From a checkpoint of a small transformer trained on Wikipedia.
Size: MLP 448 SwiGLU, vocabulary 2258.
MLP neurons of a small language model. Each row is named by its layer, matrix (gate and up: input weights; down: output weights) and neuron, and shows model dimensions 0-127. Each number is 128 + 32 x the weight over its row's rms, rounded and kept within 0 to 255. Numbers have three digits each. A neuron's up and down rows have the sign that makes its largest values positive.
Before each neuron's rows, "fires after" lists the tokens most often just before its 100 highest values on Wikipedia text that the model never trained on.

fires after: "\n", "."
L5.gate112:118140134112162132084118121118105158148157155170130109118113155098196145141126109136090131124120117167194165139163209121107155065122152153146117152072204091130217147113105128128170100129151086094156128142171144112133121103139127117184121079112041137157086153161151094111096122110164117134116133104094124119169196064147137123162129134133112129142153120174082144081149142155132126124133
L5.up112:107142135053127080155146171170169132107076113132099145137102127094185143104129113129136116065134150174075191130183081146131139118081104191208167162100074070136119136076127116090196156088146094094138116197127192075099130081133119143134126133125123125044103105163087066080093108151124127182133113124160141100130139116107139135153089101068086115149114154138078130125116091135138139131159
L5.down112:042103127133109153169142077070087127139155106124164107116142151142195086042161138171136179095132127117105135151160056158077156096159161119105167140086124070135153115122156137152102145132100169135110134092144115149105095128130116129106068143200174105120165139156107132124100166128024123159152115119123118157094177105156105136115209117157140094121124171104113140182098163124078142103133

fires after: " t", " T", " del", " B", " b", "b"
L2.gate71:100094099045075147157165137172099144155132140132133127175156096080097094176113086143079145124163145089128127114107159122140227135093142192140111139083117108130119109098145157121143183154180128068113150061151103181150122110131131090096147087120141087170135114160069191114166098130070148136151091131124128131136114174145164206120160116148166159054141123162106149126099163161145121196089
L2.up71:175117105129118148164095143097104097102133124092186142142153115098049171183127127140145169165074138169120156109124115121069108136106136096148130134102101091126122139069144147142120127111159075157107165105184145133232173195180181135052114061192031121153171151152132136109159116123121146133161090154169119098081106082119173141165124152151156092107116140138139096197129099158152111141165
L2.down71:125132140133150131136136117124158119182189147096163060125100070104115092084124147137123172111139114103123105139076138119122136154106111119107098128105129151148112138105146137085089168178060167127142138148148074096108133185094070089142070188100182144155121142113158100069085119160138152136172118079117165127111136184137122177185138117115121130149088197129118167147145079139161082209122

fires after: "\n", " in", " sub"
L4.gate325:126133117068157061102103106113081146109167085161153082159130155096153116100120064103141222145113114109073094148192080189111136091134078119163182185129097166061130136132103166135111121136145066086163135169092126125139156133156152054173102156175129143102093150122162089120101161153113094165142124081129149106133116138148146167073163123140137114179110109143143060131084149144095146112192
L4.up325:129156153096098099120105110134053150127134079110159042137086096111106161113145143108184131124106162160112098076146105088131164112106157132171134179100120099073142109129093133155126120157147123111093137168124114139125144132170117108159112102167061090084127199109126175142186098131118048165178083088129142102068125156165115095108118164104109162116104192202132117108145177148092150133136
L4.down325:125093148135202145055135137105126103141097149129145111112104153106160125130146085128116142108096103112076127112100071148130151094089160140144136155162110115125151082095104156132100138141156087107135146111138115155123165086126090150131124176192085162126115125145174115122061144152214112106127117175214130163169189102088107130201127119114187125173152055099102111127161114181143163100095

fires after: " the", " and", " to", " D", " The", " a"
L8.gate195:169154152129151143023127126074069112155137155123043131117126132142127124164105152157159124140154123118108055073118157149070086128139125135119093195222161160113143100117135139144194096108107117092113120095152124179085149039146121139166101126163113132064145142099136150124103154126164107153098107118131153125105110176096178148117119088140173167122051159146138120095111201096086137087121
L8.up195:132072125129136088071173138140181129118154145112126169155109066120103171088068141101168165088152119125106142119152108095140151117124123125187074118153139133113160120142112168140161144150099120100164133131111116082135145128088140116152101117158151140162153160106168170163098230107159167120107178129088082101197181137155175148127093116129067176131189128122078152118153160192143133088107
L8.down195:098143147143064121121070116155148139079168149147154169105083065128120181192039104157142101121155089139124049176088137145123125171165119144097131191148087137102163157131143134093185147079102130137119045122152160159074066116124148132135098134188073113164103093175090144120134164146202113137110154105078168121154169159120159112098121099130166113162088142085127129101141175072124108141107

fires after: " |", "|"
L2.gate399:134061128092101107109135111102125157144117205118097160106160121104151097164140108093125107131103133112153119125120108158108100088172173144123130156204073091123136104110148097130130160120200182113101152154143146085180167111098104078160035108132072159119165114178136083150125164075098148096161125105169112047134118132111154072143131132074095111143103143099102127126109129109135188128120
L2.up399:122136122136136115178129125136124133135127118102145156120052163175098143176117136146152197114221111158129184117080128081179134112081134047137164084056131108153106142126118113137111120176145214148173117062111141096137129116124126180180109196153166113097054183109143103113123163111147154076087185171133109148100148129148067106180150181116163102165122122102154156171093122143124109147122
L2.down399:101103067118100089164117169149148094175140135125093104138091075161098113130153124167086127174097123129129121108077129106054077041166092116076148129121163164074124116128116140121161157160168132119120120117113115157061170083075143109116151184179096121166194097120107199101103114158140185084153107100097067168123110126151116161117172173123146172128189159140070139126081124185094078106121

fires after: "|", "-", " |", " ", " at", " ("
L5.gate31:118179159101103114144130092107092209096161126179097126143034205108086105158108090117133158141136188092136210184092133082116089119168177101156098166158078146143122165122108119181101153128132080111109132121075097140159066086040161099165087135125107172176156129134158188148158103087152116104119112084147129126081149138094120123146130113136161094125123117040128119125153087127130123112101
L5.up31:144154128135125116179152167153189132129067138121149119129153154122160163137179148144110144160148088148109125089153136132154162123064051105165097108106195092073097162139154177168144214147084171089103071098089099176120099099117123113142193165140146124128171168113161102109160143182101150101121104160137153130091166130130119192166123117084129116175125185166136161142167094195117117125163
L5.down31:138170148095129121177110090056119174115121130194126132126095126147128130135156181092195120133089109144127146125143142120117126102121094093176145144187159170077121077086111069170128153126139124127174100118138097163124108090156122149203084134165150169161150152141151167137110124072162160109180100144137149158105109105122158189130149193169153158176101120156123156059101081145121191076162

fires after: " rem", " tra", "oss", " c", " consid", " g"
L5.gate384:103069047096162131118114114128111128100128106121090094121097072106104154158048130132069095096155121089126156103186150100158146115146085133136163086086169098131084148096089165155091116117124094103145120137101117173183141103123094102170098153171152082142123081130046140128106137079195087177152103127138131190094173143108164157128140143069114102163119141147160089117135083138105150095101
L5.up384:159091157086138098183153129106158113112147164161148113151189141103051172065120169129110098080163142147193180172131086149116130154118118135150066133112098157131150172137155173101130062059154162135099189127098146071132198131142170104103143146124093073203116174110130140174074113189066101081120148109104135146064112085177059132121157168139149126122111151151102123119164155131106104131146
L5.down384:096136116159109115067121131043174121113099108128078083104138081085105134180156122176160125092136119144125108070126093123130109138089105112100141074188098200096105147181082149137140133171145126123086118109133110145120104135060125070166083126091079110097088174124104119116150120116141175145127134148116145129144112154125137090150141192150117162158130114127114122142142171135185131153128

fires after: " ", "ert", "stit", "or", "ri"
L9.gate192:234120131123171117152157118099147168106129144153187110115135091144135086159121107098145078132162158080127147114137171091126113140120117111131116114099164128133110089113198132105101089107125126092143095153167092173097110156131157125099160094112142101181157017115055144117160150045088118126146156210096159162139109141127097131109136126133093113093099096156183186207093144092168150099142
L9.up192:083104074140132168173139105120144151136162099097079158077045146168152162108128150136170135126100196107175150165129149129141111076144129207110090130113131132111104101122153149142120147146055122048160153106121107181123132148158130121196121063108137168167057165174087069126140117163157179160159118160156096104112127182119128107140125160150110101070122115146169114148131110140167113122189
L9.down192:178145123153173132100144147134124158135183113214126120165119079156105074142112093129108122098096157117155128101100136153103137167100137079154099080087137140090109100097097178116075152112170109163136150127141143105169160127105151113159119161119115094170145151105176132153102189185123113139107141151159123157145053129158112112110146132156149183134097129155147102143076176133107150169055

fires after: " f", " t", "f", "ed", " ", "ut"
L5.gate43:113116129152103135129142071133134122122098111143151133118065167114098117131130133072173132119144136154147093154125109105107090197155174107166146155182168157119151122113143115098068108110110151154089134114059096134126154132098187135074083089151133096139121137085119108147139128113143123202165127080179146180115097133130134132145095110183085183114112100095070136061179150115112154164135
L5.up43:108076162171092144107089066082138135144108119153139172155099144067149121146133148130134152109056213145133122121113152091123106154145094096109111140207138135114127129126154154071135173103138130096132116078105106169139182116081139171101135057151128134150142172086123086108137090075111196204181114133102139160141088096074147137175092113199090138165118133127108097116137143128161176156115
L5.down43:102111123129137071105140076113152130137134148094093091188147130146109127079164076157081104075127124130090108124146096096033134115107197136139135112093102133107109152115065110118144113088108133127089184143099083106130111097199107080179186124070099151142108113213103146091130138143102133098102136130130143073206094187154078143129081098119154167094097167085103147107096161127162099111099

fires after: " s", "ug", " w", " the", "uff", "ak"
L5.gate338:150117102095095085177164134084162114163087122158171168044121143089138136148074128164118140096162104050094107131127140110141092154097167131232194161127089125089054137093126136076139110172138187133112136164129106159129162103144118136141121157162173114075153142114143176199123090149134133119138124171164151177063164120119118110084124110101111114117107081161083122136132173107158132156098
L5.up338:111064131104155124138145100131106106163121161150109108139114153082089119131105097130156124167157114078165131119108163185107102153122101125100151078169119086147118153158093195135097148113091128071041075144077102098158148107093104133084129188110158139081127131113120119145136148101134113151131152122157053112166104056150161199094154116136165115166228170150133162081121161127117125108146
L5.down338:098114115092107119144176179158150165132155102097166126104143100148160153120067119089109160079153139086134147097152145113099138134148115186124138160082075110149088133055115063148175121201177134103175142124156164118121092133110125126132144138085082121158116134130156176150152060100158183094126153176107194181124171115159088112106081148181105077075133112137125094118138155127113161143144

fires after: " as", " in", " on", " for", " into"
L8.gate326:135165119157114099085108120166103173106186141140146115089110137161138154083125119088153072174141179099158129117232148122135122188082103082139143204106085192109105136133162092116126105111086091084119121131101125084116113141149201134115143192101149172119146079132126129086089110187122093127158086121126116089165098117155150130166100101152121169099074108162211111153120142119072116130096
L8.up326:163129072075100126153204103158084138114191156070197079149141171144107144089113087136124130117072165110122089157133174116133147135107164127159103128187089122068161114091129106122108163082135159074130137104120127133118114132134119141138066084073144137136084094141166138139160104122089111144141115138156174121136131130083158104156051098137108177116087106175193130131086140101118090136181
L8.down326:156112122151131186110106146140092145143122132125094123135160090109106134133216121071160134111133147188134073142094148157101114115135122171068145143208107101129137087139164105158062148115143126144120126177110102131059100116145118118121112090098140152151165074092137128081126109087108182055126095118152076105149170140121108127170053120052096141124103080133130127117147121130144108168095

fires after: " J", " G", " n", " h", " g", " T"
L13.gate262:116126093174143165135081122046127119063079116082105133128165105151084089170164098171094128104102131102166148160139101133125187102106152170160102131140182177138110142175111104150184110100189105155142144085134058118149136112072159123124144121042137133100118138157096082134128130183106084200133116153144118098136147096144125148180043143106175111145131144101149147204134105133133085104137
L13.up262:153077091160083069101165110153152147109139161183102139075150127129159194118140181094140120139133155114127125147119149177093112123103186155124113105093095140178226133153129120201126197102109105101145138163137161117091089115070201117112161147118104115090163134133130130080142174186133096101141144135127165095069144082170135161114138145128112067134153147126118136090173076120098112118068
L13.down262:150095118073136100151127097094130155123142122123139174189134121099121107146129089164115102070074149168067139141111164158138150105123116079110054114103104108092185078088106044105104161105112122143135102160176141117099109149106162112095112116132069072078144131132079138076138089125116147124179103101183083168157148148132129120091175086124108127160103118085141135141116145145128089116132

fires after: "at", " C", " T", " compet", " t", "v"
L5.gate36:067176106106147146196102124137116141159121110079159137192139153167119100102147149142150149133138096144125096112125146148173199111146124128182154166149175146111095149083102133151145091174109081156088127128060203139103112131100171144143135152146144156121155082135178117124129105100085160127139113112093159122065139127100125170112113156128154165133055106208163109144206095137080101147106
L5.up36:105102101126140077157097089102107128175167094101158093107140166112062148127137118112085174178123089172159122064116159113176109143096146105149125131176175162124118171149115086115169160118146141163161144170089148152160108114143132109161140075132123092085161113135194156139118118090103174071144146054170076134046128117153108144063145181137142115159145132196145114164152146169056099156112
L5.down36:125115124109194088099137169136126140130143123060184141171174165086096118045147090074148125118132105140180093134139117143134132148119151176111145055104162180150138141161118121131118166110054184112137146134155098099103120183124137142099137090117151181066135170175162173080109091103159147113172071104151144136136138127152079043111154082116113101117131128152148153130150134101163151164115

fires after: " Ch", "h", " B", "ch", " Col"
L6.gate148:167129099158179124079146144105099090080180118124126070101091098179118155138100105105077179146151164226140100157132158108097095152129105118112061127134097141124132156183113160153104123152099141100093162095199145126135089112122157085131093113122092110182160146131073114107137097121124166105126133103114199133099134074212144131147157121136190111115099144118171202123153133161180109201109
L6.up148:134199123119117126177207142155142148198169158107126155029111087149101123137143189099134180131096153160110104128163180126112175172101131103150120128056179095113148146116089114112133105121110122079139094134148143113142133101146116083147087137172156177144120086096143113126161122143094131174138163185122151087160121116136078108124102136108129084108127089167109150199082092094154143184065
L6.down148:142117157160072178090121095093100151090152139176159102152101121161129153132098125160078114134161139170118130112146158090133090145148121152141080103110177188108045135197194144138159136101080085148193091097134134162101101093114126089116055149150095106112150097159110159121111142131140142166116073130128131177147153151175144211088121147174158165135145122100157161112122154099128081161136

fires after: ",", " th", " W", " al", "e,", "h"
L9.gate324:128100154151105103110104122114095087102194148131134140204123084106143142143109153100122120123159160169155134100137179096150155137136134045146102163097145147124133082133136155136126138131127084181201121154062091100176094121125155143148093131092144162160120146083085125129103200156137109151094076059151124160157176124145144115127129170154086156057084132121196150121095068104142129089075
L9.up324:102171113187089090147099151152201071150133137102083126111096088114139130151122162117082097172180160079127121160165167197128149111122128153151143122131093134179145115136136140128132175130226090169159102153181141110157128124170124113152137129100083097135062148147066097146162171133090172107100081073179140141123180133154114135128152181200153150148195075095163125160102127126146151155137
L9.down324:135106136126129153108166080136113112167182101091113135183082243117122131151084144166118165160157109163095112136098099133118110099173141130136172102107118078159145151186093187119116138116166182154101053147105097151152144124085135137109140092076171161101151150131073125158072195172096152166122144153117104079120168156134137155161121113104077164147116115127096107101135100057157129123087

fires after: "\n", "andidate", "%", "ength", "ore"
L12.gate195:128143125117186155115128114079124133091113092172130116144140130134183068124184119093161172146104094134126142086144169041152123074136122137126121124157122028095116099134091115141108153143118071069112137129124149086180133136122174138110123134090129201155154157218107190125106077106141137164168146110120148154114130117214088129122112152129122128139139141124187125044091144163170180139131
L12.up195:106079183096164110126093144156146102197069131165085125101119152083113221125122112111149122126123161034123145126173078100076205178146082146139109092118095110076155128140122145088085108103138096176113128111133190166131102083100087193085141121123087136143122108140105083146096066181161107144135127099108181117091127141134126116142116128131145147117092114118146193136121127076132091140147
L12.down195:128123165131173141098107112126175102118066098167115064103060101139130178097188137152127086110135183064094097136077141094126112133134150144152115179163116067168123137111135152179183133111088108168168122120034178201130143096086084129118146110143120171173131101098133153155128113133133060093144167089143093178115147138116100147153143134145126110084092156103138080156124150126128162183130

fires after: "\n", "==", "-", "==="
L13.gate246:135176149117071158104092107132082128136118184090124125167127116092122120140097096118125127117108118095097141132217113095169098080112134150119146106117137108122097186139092122120094145054166132128140150129121122153185139130111111089145163104041137108087135136111136105130183165173183219129056088118093143114100109083098084162156039164119118130127126103143153086181067155149144119170139
L13.up246:151118137112126156175164134119141135100174160133169114093140164091179064141184162095129131084130085113154108121212157123078087146168143072149158167140115088139119184101144150111133131162114133147157162171092145130175108100156171087124162111136153162099090091195086141142088144089135112164111129165145106176151097086138104142140129093110063069147162178170113159151157097083180102091138
L13.down246:114080168141126122166137108137156155170219167136124131125142142111150056144072147043142118105115069147142159128121115155146107123088123121175147135158124090109119148118158083172144160121123111107099143141148110101103115136079155139100118118177187157165136105117122087118138134134081185121117151136116164117139154121142137142126206129185109106074144174101085176125194121117160121115148

fires after: "-", " house", "\n", "|---|---|---|---", "ut"
L10.gate203:084157153135124143102117099117080104179128084132109136100143117100177055124120164121154173141124174156133094131078166116117124095110108152096157157151088151178146099151165169110126109172133150174137171157098104123136114076153099122090133097153167107126108118087113095166179129110134148134138149105105060087113102180100163072156148154156166076126129133088087169096107137096050175143196
L10.up203:134147111067085140098117151124129116087107089101172142174171067202131101109090094131098131125086119086141106180076102082145157135125111137139137109183108047091101104183115193156151096105165108175133149088101100092135164081195133092099166162137114150094123137119196168145135162158148122087147125145126124099087155156164136119115117107158063118095095130116104107146151151137079138122119
L10.down203:160070132041130139072162135100159150112111072229128145115144153158105166125066098171126149118172100141091140116128103091094170127092157165111177139165177107169151108174122162119111133123151106084134174100120136165156112164115132093148120148094225167169125123124105090140129147102111141085132109150130149103103138140144173174148094086148158117085126191184090100143100116171057148159084

fires after: " in", "\n", " In", " on"
L18.gate54:102166148093092143096085086166154078078184131128116094169082167140184130123108137156168112168138119120122098134119112141075196169134128106142114115050139090130138107143122109117129084110146121072115127137097111088084095204141125108083138135138200134160116109110122129187131165156120172108154089103151139119200134115106148208177097123117112107162141108117139163115205111198134101102219
L18.up54:096105128102160094176129185169047128135170138096135140090094143083115106065134150102135126151142095135081102135158093137110143146163112112126120127146131145140106150120125125098152172165142197133113062127114113096131123101133122096164109075159104105113108082102153218148110102089105140194101116153178075174105070155171134141140101159135070157148132087130177144097173136155137075125178
L18.down54:196102088084112133140103062133116150185081165129108084152108104118112086175079154062129119090147075151121114107079122103133121122046165172124123116098122122118184177164139151158113145142114145105164144119151177136092085128115108140105133175093089156137150102117110174124131114124091148131198052161115134147125167142144118075177077068078146110102131065104098106110119179081145182144146

fires after: " New", " the", " c", " And", "ain"
L8.gate184:107142164140157117125110130108105155118196135150152135143097118129154149172073140033114092113129087121168122092114166064102091172096125171122107162123089112124132137174184100166172123122146107155100147093084184112145079211082134125143189150118148093144192146163134139167147112067186136062103158080112107115124105125156087087092090082044133137141161179139104170145127157115135078148148
L8.up184:156127116195140137119146131137142116061144067063109130122159152095116119102130180157122161121157130159144121053172159112058118093115126182140102134086097164117137099157183167112183125127136087187077103154118138067126091248082111125120112101128114120158131109165174139126153078135175176078130130130122162132111119169098122102176115118097109141099149176144074099186113138135152087103163
L8.down184:100143091143130114152156163096065155138131090140114133164124155162128193116138119088078117152099168070132177153116135178144165072114076111136158119155149052135157118067201111125064110174131118141139159147178125155153114127132114126158148149112118138108120131096118121127135122081152115139160181121196126146097087139175129071166145105098143103128106085095181137144149141176149158111101

fires after: ".", " ", " m", " M", "-", " d"
L6.gate241:122138118142169151161093184106158150144192100139082119097143070071173145138133198062139169043159103136158114087122156125094105097126111135137119123042132114117160140140112100130147184128120106089110115159146111140058086167124152108102148147139084076131100142130134129164094146104084168150158179172134092117190119110104181131180079186085117127132096156142140212167163140100121092108147
L6.up241:099201098113102183181098145134099148112147126106071121104118136088135094140166152109139147066112082108122113141153135191130121068115183136085100125100108116107095164109088117044093202138123145113106142139098117145099090077197117090121121147151157159096104111127174122197117115149170153153175138146095074124124134140111166149136114199116082132161084116122098168092133148176147126105137
L6.down241:092068072093149108145124138136195132151103138109113086139116114070171127100092134094144163143108148157112135153108132123072092102096154104124107100116117076058104125181104090162088072175102127130165164117103079156112085148163085202098149136118098108150110165116141115177153175154195054123179105174125084105079180149117112149131167132162113136125071099173120144122101169162127113126098

fires after: ",", "e,", "A", "s,", "."
L9.gate168:152131159167112109147101154085122074119147089095109154120175117167074125145066098125138113125107127119108102109137173141114212169187109109120161166183076170162158158148056119086130053135137118190112189127118111112168136162193078122128117137113113146127123102173116117147165160159143119121170102163090141153122107151165151132173128155146112107157100125110087126100124109072125056055131
L9.up168:153162169185126162143107130096123060113114084160161121139146103135159160128082098162128076136145133114127145076100108129138137134125127080093111159154127124097121142150113100112142033071179169138116103185121159136144212099147118127129128149126107116108166097140142099196067130137159128136147086119119177102121151201158131173081119139209040120111072157164165198130097131086166147075099
L9.down168:167113202151074137130207109122194146075118131108095077186108134122159142105154137123147183168132096169085131110071100180169129115131107111142139067167150143148161092153131125152113104112119165170194086026140101140091124134083134071112133134113110176085137120116074083118149188140109109147075134129127130128130129170123121119091150102115140148144115087069098100143094087080161169133071

fires after: " the", " s", " l", "ebs", " w", " p"
L5.gate226:127122100149148088157144161084161160115158144203082142073105159145154120098161158197149123109154081121173189148128194148129119065150158148129110132122145125118107095134090156168106158153069167131097063150140145117166192161129109164224089130174151120112165136116132173109142119101147141102135115185140074171084139131105149118158175119188111121147128151146126162115157167213153142156168
L5.up226:109089134165129097169125106085102125103104131130139133100189095152169112142077104155077145123159158110124136100127133132076129084090211172143103119133179110100155140141079167166154085150129096133139095132074110131131161097139139096176153138175137106088191116123108169068160071134155129157123131107103151129139059119069157109128116070131131129098118073175166107099109094179106112164158
L5.down226:135126123092100161133170114136132129119132118149150128149109104097101071161024090133115108160128166129151099137109104183134145132091086095158123059106137071136175161030145143133127104109085167098134185164079147123121105127141088170145185178120097099098119163087141101155128079127113157149129107139163193115098167147165120131069099097107158119132121069159150196124195082108111184136145

fires after: ",", ":", "est", "old", "7,", "3,"
L10.gate304:147111149116151144156125073081133076127193112152104154134195121095150073184123140123106086184130155104137084159143182144158107157136152050159095189161155152159174054069090150167105156129163087175114083155141146117141140148178155111146087171109150144167199141123157101139146130156140087127121137109151114041122115173107131143098104111131114098143091078170192152158130109095163126109126
L10.up304:077098082121170104105112131106111107105156117145106165146156142152099121093099156126126086113094147150141102149150143161121135184147124108156149105126108107089121123080163113138171103130101115147158126161174133095120173102193152148136129135133126184111111138157128064110156004131118137114171105126154136107159166086131160120123196134141151100170111100098129106126108023184114139122124
L10.down304:119088159076169122151148139118127120161100118051109170093118133163114178139125161088105160142082033163127128111142157215109144118167110146163152168146134119100076126157102192036101139101130165105148200115170146077106107120135073164123107147068124144054114123166135121140133121199133117122183141131139113130172124091103126095117121114119132159165116121120124114116193077125161157117143

fires after: "|---|---|---|---", " house", "|---|---", " in", " of", "\n"
L16.gate293:052106125131099134112121164143147123076135135159090117152080096114136094115109100172168163117132172205128082165134173130128174134122106168150107098069128128072160116139187079171190126084151107113101156191168114140197075071117163142087209069127167155118086110108129074079139128170159136133081118081148072099119168113086104148115106186145144122109122127143119108129124116123132181115178
L16.up293:153114133136132184109162164037098136116142134051223174098141130140154128104123097108134136094161100094126070096052100133111156083121087091133090129123099081168119118126073163108108096144079068099057078114104098165213177123112136093112129120132181154138100126136085181119088112153160080133132125139139111128171119184128086142148127077133083130082162110105094101136075113125142160124180
L16.down293:129129147144123086105126080130069077138112152116113171124096127174158161101131107100140129114134132163156214092094128086163128119172122162109132116100158151043189135112093137161063142138127159169123114156102098117137178147107102139140153125130174139045138138107159099220187063143169125100164114170133156100107147193162128115094096099095129101123134143197137180112136152155194121164088

fires after: " ne", " e", " te", " f", " ", " ("
L4.gate315:080105194107138094158125147137091091133168116083154095161108108158101095148137089117179107185075160115130172187070153116149107149111135111180131145100119180200088139104185159136146166144130121154167115099125109129131099081113161109117171170167132111142102179120118057128187105099121130163146099147103129032093093106137208114153102100100110116111135088114117160136108155141135166183145
L4.up315:059147196117156154154098142123136118093153168124118105129135137083101109129147132085111142148141149137132143173094126125151119133132128080110097169158107226168112153163190145165096154076111067100110177115138092134082115148157081086098157059159148156164102167138174064091176174092141131091155128129076096094142119049101162145110145110115142123166147136081152125114112182068179177172176
L4.down315:148160147124081168088121084133144115134143103166085116169094197141145196082101102067134095151189126158152115137173075165121093153086098105068137096139128138131162126157137116150164157141068095111176185131076133094111123060139139114138085132092150106108128186135114103122110171152112145132104098136156165122197095093197107120067110138064114193105088110122070116123127126168111143165106

fires after: "r", "ar", "at", "ch", "h", "l"
L6.gate14:113147162116104088128115117138123147114178164145127070087114104143167177149105116067148182147103121145136089145117156067093118176097154189149053119049104142069215135128115119118164116182159081093097145103146148144154140058084126108149160150137123125143103190095079120114148161135099122053135148157128138132131134137143070156147150153123118113101178160137155160093163095114153118129196
L6.up14:142076165154059194156132118176159127161120189089156064099126086098149153128149076142134178138109140136157102107140155105094118112127088058137145151082172126102084129132127047076098147147159087159186152118180098180145155131096115140144169124090171119100108127148172151128137167124104173090091109130132144093147184154152115098141110102187144137093077066126144144136083094076072083136162
L6.down14:144139139084137169144055144132151135102086085084152200175149187108111153110110181119146166118125138121128125083114123132118113108155149153151138115143102084163163050142152164151150083154158102173168092095127132159148135065152136059120143136108088146119157124181122127115143136216077109102142047070100131152050147112100171139148107141112117154169200090156137122146124129119152138172174

fires after: "\n", " \"", " (", "/"
L5.gate425:096110106187169136125180138143153097130151169109080124143162147117132179117142103077120101137146169119130077195147202109119102133155095132201157194185115168164112189171202124137142118107169118072121154194125159153151138114131149064105163152165111123163131134128127110085188096145112141071102167066112097055165122141115117138126131112157075122121137148098117162103130161138109130135182
L5.up425:122134148067078068100133066127151094048110115113126099038149137090142148158111178106169119100161159154108159088106116078122130125114149106105153151053116129157059134114138139076153147077158105123141176189121072155109151137148055186165195132173134128144108159133136091106146122170120170131120177184100073130136089100132111107104083064129104106191108169112094118113110121107155114137157
L5.down425:139132153131168179091221099154125145103207146129125092134132144110128133111170105161138083143158124094064105113147102120114169026149134095077164131187125174098100104138177080146107154121133135122122129139117123131106115173121135122120107175176093164147160164174142171095134095108132134120102146095178102110151191092117153147170117147166113106119177146161149160149102099156162126097160

fires after: " rece", " cl", "em", " of", " writ", " o"
L3.gate145:098088095134155129185135070137119126129139124183135159120117088088125091131089164122156129103088158102095094128121094099133088119102103163107130183082110092184193117151148120148141107197126172111132152149148148093109171046183116144127101175127158078095174101147158139095105105114092105085116146154160078148115157151148133100177108122136143170089193135183120144138145116082112067158151
L3.up145:142117134102145170143145104182162132115093101106150151164084017084159132121119159065149108175125132104086141072127151138106139101081096197179131109157156074163151158109153123120184106118152151150121175092101122091094156037151115148142095126089162148212109148111130085103069089077079109108114105134159143139088095112098100121132146076141156146119111131140184135123113068102171115105144
L3.down145:148110119108082148127135161172129127109131134148134143155146095145157163116129150102173112144060145088149094082105087184126139132175089151151196178173075085133181131105160109158132143145091125137086168073174135114162125060115179184123153113139126120159176116080128098107151101118157135100124124094113104125111036146109100113089161136130079176124157183113129073154153086048149151101106

fires after: " in", " In", "In", ",", " to"
L15.gate279:063135142062136112158152133134071130097115141132142136120184099138121173119088108097134145133133139153109098093112138177144063109125105062146160126070055139126155147148145066152156121116156133142119115190134156090146135155115171138090183109124142083122124150165109145193080129082148163109109194127142116141159108103161173131167138156154142156095170094157150126148122184103115102132138
L15.up279:071134156106133174127140152112142130102158094111079095190093140098116121069103156110184117113123090087074174107138146151133144106150135110136082151147104168112137117151100135116147157143176212113114089105070117093083157135144144131103113159106091158140128196062146108086106136054077117170100135173117137100131160061105134110157131107119102181074086051151146124156174148119160130158178
L15.down279:128140088158103121131173117142131170113172097126128139178103135088139116090119165174185083104099108128133132105118066164109073166105109152088087165142116139083133129117172118179092134098174116176100175044143119131116110057081132123083126133085138125115118131110117147061153174131149141153135125106126165102203194104149161125160173098108109134145134111198114151098170097129103135118163

fires after: " g", " G", "k", " P", "x"
L9.gate16:139157154109091142130090104082134122129126114145178078108159110179178091100193135103154088088111094096202113120110148119122150131160191096154162107102149115139143107131128109118096110094110144131156132125181065045099163133120132108165107184101171107111135191071123101161092141157091152118162180154110079067137162162079087096162137145181172102107118134135111105132090089122108132051162
L9.up16:163140154108095138147149085144160078144124080103129157114166125116106141075147135150110119046115103125151140075109102145171109138121124117106160176175070158137165099182166109132115148090117058090076137074148169102108092188125147155172158116121159188089172129082126144151106119101105159104115091179156138091120142130199165151059129138173164089085123162109166162139118083089118131109172
L9.down16:120138121198133142107143147122096108095158176150129134181083161087087143153100152113151179132133171138101121163144096107090112128196133114153110133171157110161144085038072126076124113111163120161105175174145116162131138080105101075087101071048111091125093120108141118129146119089159117124140136108148131135154093096133060126118160089119159155124140090191106113142171117118053147108117

fires after: " the", " The", " st", "St", " comp", " St"
L6.gate429:098165150108096119093141104101163134128097132103110116082117141103119156179141165123156125153139151151070091069180145125125104157117154144142146146099161113117128062097112126164134111171070140097136156105168145135158092203118155076124128083130104172179190178088102160130157106169150074147104124118158185099111136145162171147089100100209166134111120171126133137162093112031123131168133
L6.up429:157139144123093060166115091133114104064127126152103149142148122105078136147098152122165145122183116092111124131144164104104136129114147177099122093193122120128140120090094135119182061125139124176144064083131134118165064061103174027128122122151098097178158128161139123137144125139123138054126120117113139191138146086072137053109152175111141152210112111138130188174081157167131062145156
L6.down429:146156133129149142145151122128179142123073140136100130088077049124148107099149103106104146098125170138125110138173129153121165139119120107107119141187140132174064126087148164109088083076146137126118094141183156127145043185126156214147078175108140140145126153166124151180144099093080158091141048075128099117101156105114146148104133080133163107106072143149166133096146127101085125120098